Weights of a small transformer language model.
Training: 628M tokens, 4791 steps.
MLP neurons of a small language model. Each row is named by its layer, matrix (up: input weights; down: output weights) and neuron, and shows model dimensions 0-191. Each number is 128 + 24 x the weight over its row's rms, rounded and kept within 0 to 255. Numbers have three digits each.
After each neuron's rows, "fires on" lists the tokens most often at its 100 highest values on Wikipedia text that the model never trained on; "fires before" lists the tokens most often just after its 100 highest values on Wikipedia text that the model never trained on.

L3.up1488:129099101096128148132136120104125068116126173128172147117157149138158120115151111122159111131102102136106109118108145110184128182150108061134128118150125118089130188135110163136107141094150091140138140129121128135166158121144143128149128102121126140126103121138116168126112125106118138144146110113117131101136152146107156140155127176105150153145106139082129120172126118122139123153124147116120096101162137190101103120147113141130142096141119133139138144115111110135160126132115122040196086140132097115073131125148197139143133144124108121075151131167094135132119127147144134131
L3.down1488:093071134107133127139127051143135112136120134137150179117145144141096099111132075142134093108149082125090144129128132118143138097179104124123091145134142132109132129140141151149108097100138111122116141136173200150093120124140161088113142133163132124114114131139114107135117114110133146088128136071111123117095094179093180125096154151120143122120130183112140136139143124134108119141139147152131115105158148162091131125116130106126145119123126160103083153110107100145148156137142140103154090139138165122153138170161167121112176114155130115138138189175128128125139111137147105156
fires on: "\n\n", "===", "In ", "which "
fires before: "= ", "O", "==", "L", "== ", "==="

L13.up1122:137124111119144156086143172177125115145142139137134088148108161125147145133139113070117121121134121173130152086142127110130138131143144077157108068153105124109112120138130144110160107075141127143094119130132146137132122108163149110123164088163121142118158153120127108112106114146120120109127099155120163142104139140137120156146156149119162149145109175138118087123107124084101173144150066143093124108132119144152132099105091134132153135119126121069133152090156114104166127086120179081124117143145114152148139163124098137148094143127147109091134130095112077148166145079133147146
L13.down1122:116174131139082088146143096124134120111095126139113131141171092135119141115105099123094150110128160133096141134100143140135139123149155118129094117133137121149074199090117128161118130167142115102133127095124123153083129181144124130108109079111146152122130080117137133130165151122210115120105108139156119126077112133091171112117154143158100103128166099121136158131122145157120126162164144138163175151126164080106109151148148149085117068146090158110102141141148136119150110144125105150138110134126134112118127107140134122143141141148092138136122148104129097133090169140127106120
fires on: "\"", "s", "==", "aph", "d"
fires before: "\n", ", ", "==", ". ", ": ", "."

L6.up813:118120129095137145124153161119108130099148131129148157089108131122182127153099148146123097162123171147112131067109155087145133175144116074124132168167123168108129186149101161150109105133101114127118138091117134154114129158126173128161098092095140130117141160149128153126137098124116147148097109144133169140111113125098120153116156156123146154120141131082107130185147129123138146136128144132157136125128161166031103125098093140133143119104129100143114117116168122102159133146142117102132103138128118131162116097100101143139111136159118103107113103091110084124131083127147132123
L6.down813:100165158106159109136117146126095124076126115101133141095139147115130155137117091179105129137144135116083117121109092149163171147101163140134124081142107181165126108105145124129139161113141154132196139128125153098086157151145100096126086140109119130132073097091130159114083123133133126131137162114129114144131073157162116148102080113086125117144143173123142133081127124126117131130150134130157156133101129153124126135140131140138115116120103158100115123148215107132122132166136118123122124120151072092171146120099166134106119126107114097124142113111111108140155127133114140155
fires on: ".", "9", "3", "5", "8", "2"
fires before: "3", "4", ".", "8", "5", "7"

L10.up1468:118158131131136147105126146128136122105116109137144145105100143098180158163146117115108165146142139111090171102088167093086158163139154125133127127143168148155111146097160153150132044114130122138150074094129142143130108139141125136117102081141138144128123147105138117144157105130114111159138107127117077144093157141153165109105118174073140112129136126102089113103131133114117116130091144187138125117132149116136166120127141127165143163149109093123071094148150117117108108144070141140126120133093120120110091149122159107097101147121142125132151126105088074131140107125132136162
L10.down1468:100131131097126114151091086147121149130143162123129099087126119115084098164105123104119107128075111123136135113177122152100133108131164159164192083126140124166149120110146148100107147108106128145143133137100128116113149145151123109162158122133076128152141139133130106080145106113159120103122129123141136139124104156113106186114138099136135171137123116139155099089133141101113085097154119133141111134112181132146117142141134109108175099117106171124143156122094141156156127104146126089152119142099101162146134143149133121162085129168149157120138094105142164160079161080164113129
fires on: "ing", "ed", "es", "vid", "."
fires before: ", ", ". ", ".", "e ", "\n\n", "=="

L3.up734:155098121150128160141149131101096120123110144158162172112133130127121101151155123111135146115075132107079131127114173105176113185159102092127121077166128117074105166100140154137141126141132094153127098132143120105139142118135097129168134121096131104117128160118154159125149138112135131179126134099112156114106118142127112181146136180081142131135117181090123112148147111120155137141105142155118107083139166158111097118118120135135131130127121138115158141127141122127149126162130115070142079142136089144096137140134198131174118168122113101146163090133117091123107121114140136141
L3.down734:139093116148157168137126098133113099161112137148135149133173116118077085114159099114119121131098084121076132133131152079134140145142084127100129136141143119095130109123155136133123101134149115150119101120121143137105128111135136130116159139139122115137108145130113101170110128123149107102124145046113145103090101175106159133137139139084114128131119158142195115164161129128118097132131142160136091077160149118088121123126139099130159131135135131099126136114093091155140163173152144111125083106130126122088128146151174134150145137124087145115137137146182090107077126169148122162
fires on: "\n\n"
fires before: "= ", "===", "==", "O", "L"

L13.up1472:143189117096151139146147142140138101114101130106111113112155133076141151145155120127106131163126144144126141113156142122114116115158177103166147110155111099135124145135123138128150141112136119134136107131154104126126135116104136079120139071118138152132134161141149133101086145106163097103144092134144120133129132133116110157087148124126103172139142147077116086081138104124110116155139131154105104069125183162101110117118100119118162142112131160097119156094098083144151089122152126120162135130135103175152104103140127093125102163116148147118089159088090046118155149147145133141
L13.down1472:150130123122106138102109144145087129104080122142139125130147154171134145159112136125106157137104088112163125138139123134163191126147114152117106148127153118147131131141135088148095124086133118118111133077189148113084121115122138167163110125101124105122125134165160077095136090109089123137128084153122148153107091161176124107176142155162128126099110138147125127091131167108144104115157089117106128181085186108156133157116123118103160121108136132122170153131129165138122111117117111129116105111133162137117153090166089148110135103105112167132135106107094149136102154114145106131
fires on: "ian", "ship", "y", "ity", "k", "or"
fires before: ", ", ". ", ".", "\n", "s "

L6.up668:130126125105097091133138114104187085126136150149132162126173142115140126122117128108131134114118122121080088140132134134160124134136176056136121134130143129135121201094163143147127165104142110139174064129143095147149148114123143123112120099097105136091074124121137143131113167134166121142116105128115166160110169157139163153116151168115132122116104109116117122115192092129123116124095116197133127101117125173134139114147120115139114083097137112119113164144129126129110103181094123099151107160099129119125156127112156137134152147130133096105142119137106134137122134101123101181
L6.down668:152151114092054155107140136134138124109105148139146134104142150120157130122164158093121110132112140114107153107157132111127121160171137090132121139130147106115133113098115129163145123129157108118124093183128132120116111193137096117104120135129135131093125084128160140120106131132131126117144157146122114125118130140129100194125122130084107141126104108112148124139147103142136131127136113149154076100130135087184135152170144116140095163126147092146146113124095106129123053160099159149158090082089135144159167147133148114092119111150125146157164104109140111063146128116170137159
fires on: "==", "===", "\n\n"
fires before: "\n", "\n\n"

L3.up1282:114123133128149168139130119112122143102099165141152136114118133120143147102121151145163087128128135139106102101127130139142103108161139043125136128103158174117129149116112166109119178093130087139111099107151101128168147136110172135115116115123061132140112124123112133123130147129164132156131130107130101155161178109111121163146131104126109131143142130102095124133191133136105119140079135123121128113132181159090146125114121081141167090165120108110128152147119106110151112156145152101144101112111137139151134144186169141131111138140104150106121098046077101139139106133134115153
L3.down1282:136125115142109152139159096124118120139098194106148140073135141159117124129134135160145087097206120120134082088109134155150154131139116146115087138085142141098113135138082152112133120134117114133142125118162118132132146143156164122141099144110133132114143152171100116149160125113117123148123115083101093153155118147149093154145150156149119112144115087097105120159111146139152111143123130080149129150130170088085098127110121086143111117137116108125124102147201090110171146116137091102151143137153132124175117143143136147123137148148091121119169088143093099144162087140149136134
fires on: ")", ") ", "\" ", "\""
fires before: "\n", "| ", "\n\n", ": ", "; ", "|"

L3.up433:121113110134125165129139121113133108128057148132166152119115138124125101152145122153130128136108112123077132136106172072146080190161121078104118103150137109081096163116141139130138144115139102144155090146174123119137126120114131117174139104107105115106099129129135139117149146134156124141128119077092108158116107166145131169127147150120140135131098198100119114141147132111138128152125153220119130090150175139113127125128140128136127110148127117104125139121158114134141110125106113095138088154112138153088147147147192135150157145127094098129141078163104102120128115140125138139
L3.down433:113145089145143154134145137123129111147072126147169140152139112129121096137161124132131117145093114153086126114106144067129095167150113104104112133125138132091105116150156126137126107090143110160126089161146172138126119107120132111148144101129129119085094138144130135125129127140175108073130122091107131107067097154124134138132152110080116128146110184120186114154161124119104113141120148173130095057166150118110133130148130104151157119153131132132122127128110098151135140163098121094136078136127127162100126158136186132133165152112081122131113116159170110112119127158143117165
fires on: "\n\n"
fires before: "= ", "===", "==", "| ", "== ", "L"

L10.up925:094188114138119137109139162152127110107136116127098120075088183157131133154109115132159139199122113106119154102137106118123134147153140140129148102158125121148122148095097140142148109081144136125101076123161121117125172127088121152137140080141116177115153153133188136112150117132128133102189077137096099142113166140181143130133114123061108114142117159102082125141124102143125134178121126156105121101150134133131160127086096124148138136121096124113105140105143155122104103131079123121129126141156133149115089108120127103158120154116129139112121121093109099120108103119159134148
L10.down925:164113158136180108138115104140116148152079097137155129109177085111102115145153139166100108068167120148068135143115152111144122126089131135131123111144136152147144135184141115120115140154130131117131146123130144123126110110138110106175086111128146076187090141108078109076112122108110143128107188128136127124116116116109094155125163110170142124101176120146138111101080086162084102101162158141111129124125149112131135156130122128132137101132135137126128136128138116125168110119155149105131145144085104122089144127161126121097134103134135139171160134154159125110111172108149119151
fires on: "ity", "ing", "ew", "ce", "ure", "ation"
fires before: ", ", ". ", "s ", "s", "==", "."

L6.up1442:129121105122144141069101115132116121074159167132135118139078163136178121114137133134153162121128129146142132127149188106131126155120098074143138075137097112061096107113130174123140163061119104154135113108134138120158164127141143129133143120107125128114150108134101147130109106132123117141120098109117106153157119137116137169135158156133157149149145166113147112177112145129139125136122116121134117085112151132154128130149083128136129105106104109147122162105183097098118118159100168095109114154144125124173121129140170146152102125169095136100154095099119083132152083140123125154
L6.down1442:123147176107114128084174111134114156100124100096147127153089112123122070145133125137115127147113117128145216112118147135122082129129146074139101145106126172154138134114106118147122139136112116129126136126115168120093172146118135103144119127170143138108131144161160106105188143117104150114113098142110115134129116098120114150146111166176098117173160192110147121143078136126077122129144123129123165165091152141121125142147079141141156080107134100134112159105122140120134126103114167101109162148133106119134115103128143120110148158097176095108125101110120103154126111144138118108
fires on: "==", "s ", "===", ")", "fe"
fires before: "==", "\n", "\n\n", ": ", "and ", "==="

L3.up1170:122103122102137127161102150066161124145104166122145153125100145116115133144155097143149150147128117132115116143124161119093079142160109081119127103118119099097085142063136162110141181113120100132133124142155146122174133160130132125134149130066117137114077119112134143105145165145159133153134139042134140171114145146152123162129125166109116141142093153108130117119152131114152110158104147137127120093157158137108114113126123093120117102131129120099103152135177093144130090122121115097118106140088133127124174134146190143124117149140091114113159116146086072138128122148124131142
L3.down1170:130182104151121142142149177081139139138126127149153116163162100116147133165180113103119170157122141154105146127112126095124117148154097118124123142115135117120107087139165119126112119125113115173130133158137138109134112138128066129130141121130154104086102135142116130116110127151157106098097148111113147086086116119118103140133147147091074137126119174122197132147141110114132121149120154144149078074115137102129117114149129108149152116137133114168116126135084085157155140155055156094095115122101079154156174119095136135121147162118089118156121124119160111120126144146142118146
fires on: "\n\n"
fires before: "| ", "===", "==", "= ", "== ", "C"

L10.up829:152112102115126182135097119127132126147086164150120108081134127086140111146110128177142102127107110190122128164162164125119095147127179075112134149107096125116112137137114111161110112098150081128076101151158111187165129100128134146121124138099107139132105122117120100110129139145139122154111147164132091171115139164119121116139150171133129180146145090102149140087175127111114137135090148141146120059123106170110126107139118112134124116141130098134139120135098122134129136137099140084157130145099113118123154161156136135141140110175153155120115107091120114140107089114097091133
L10.down829:099159126160141136100149111161159154132104155165144120146155123138122080136127133073120152161142136133085134088109127126167116100166116161111111124126149137152151160146164131128137166108102160097114119105107113104061121124114089105127143135101127113139142111119121105124116099110122109099151076118103132074129115141142136160124151089136103100101125129158162132147124138132140138108176094129149143144099159120126108120144113123119120057149139175144103136134137121161162120128097129111146118127132118102181106118097119151160106140137118104155120139173174178092135195155133148110
fires on: "'", "===", "0"
fires before: "s ", "\n\n", "Re"

L6.up19:145093093105133148085112116092114123107147162146141136102120151139182119141148177149171117117116112135113090117145124152146160161176100097123134156178091144080127117162130157143134129097131093115156132097130148129151136154108171111160081082138068153140129128111176174108119126127124123187121119145126155108133108133116124162134132148134102123144130166105134125118105130110140148123111122141095138114133165197153097124122124115112143091106151102114150126142143105127166117143126121060169134147102105149142114121117174123149103163126097148081117100123102122123124121133118115144
L6.down19:155152183093114130167154152119187164110092072100133128121203126133103103157129131137106161127096150121142163139127100156100120111138167150141116151152107153106100110077113110126105125155139117138111135077148141126097133132091157100166151145120122133171134128153123157125155095113110145163095121141104115138123142108099149117153106084139106144134154108154123104138119154128152145139100153132112147130095106137106082138119168159099133111149129115135134154165148131124093142131137114153122134104121126155123156146168094123111109118086089135132084151117133097092157090149159095093
fires on: "4", "9", "5", "6", "3", "."
fires before: "°", "4", ".", "9", "6"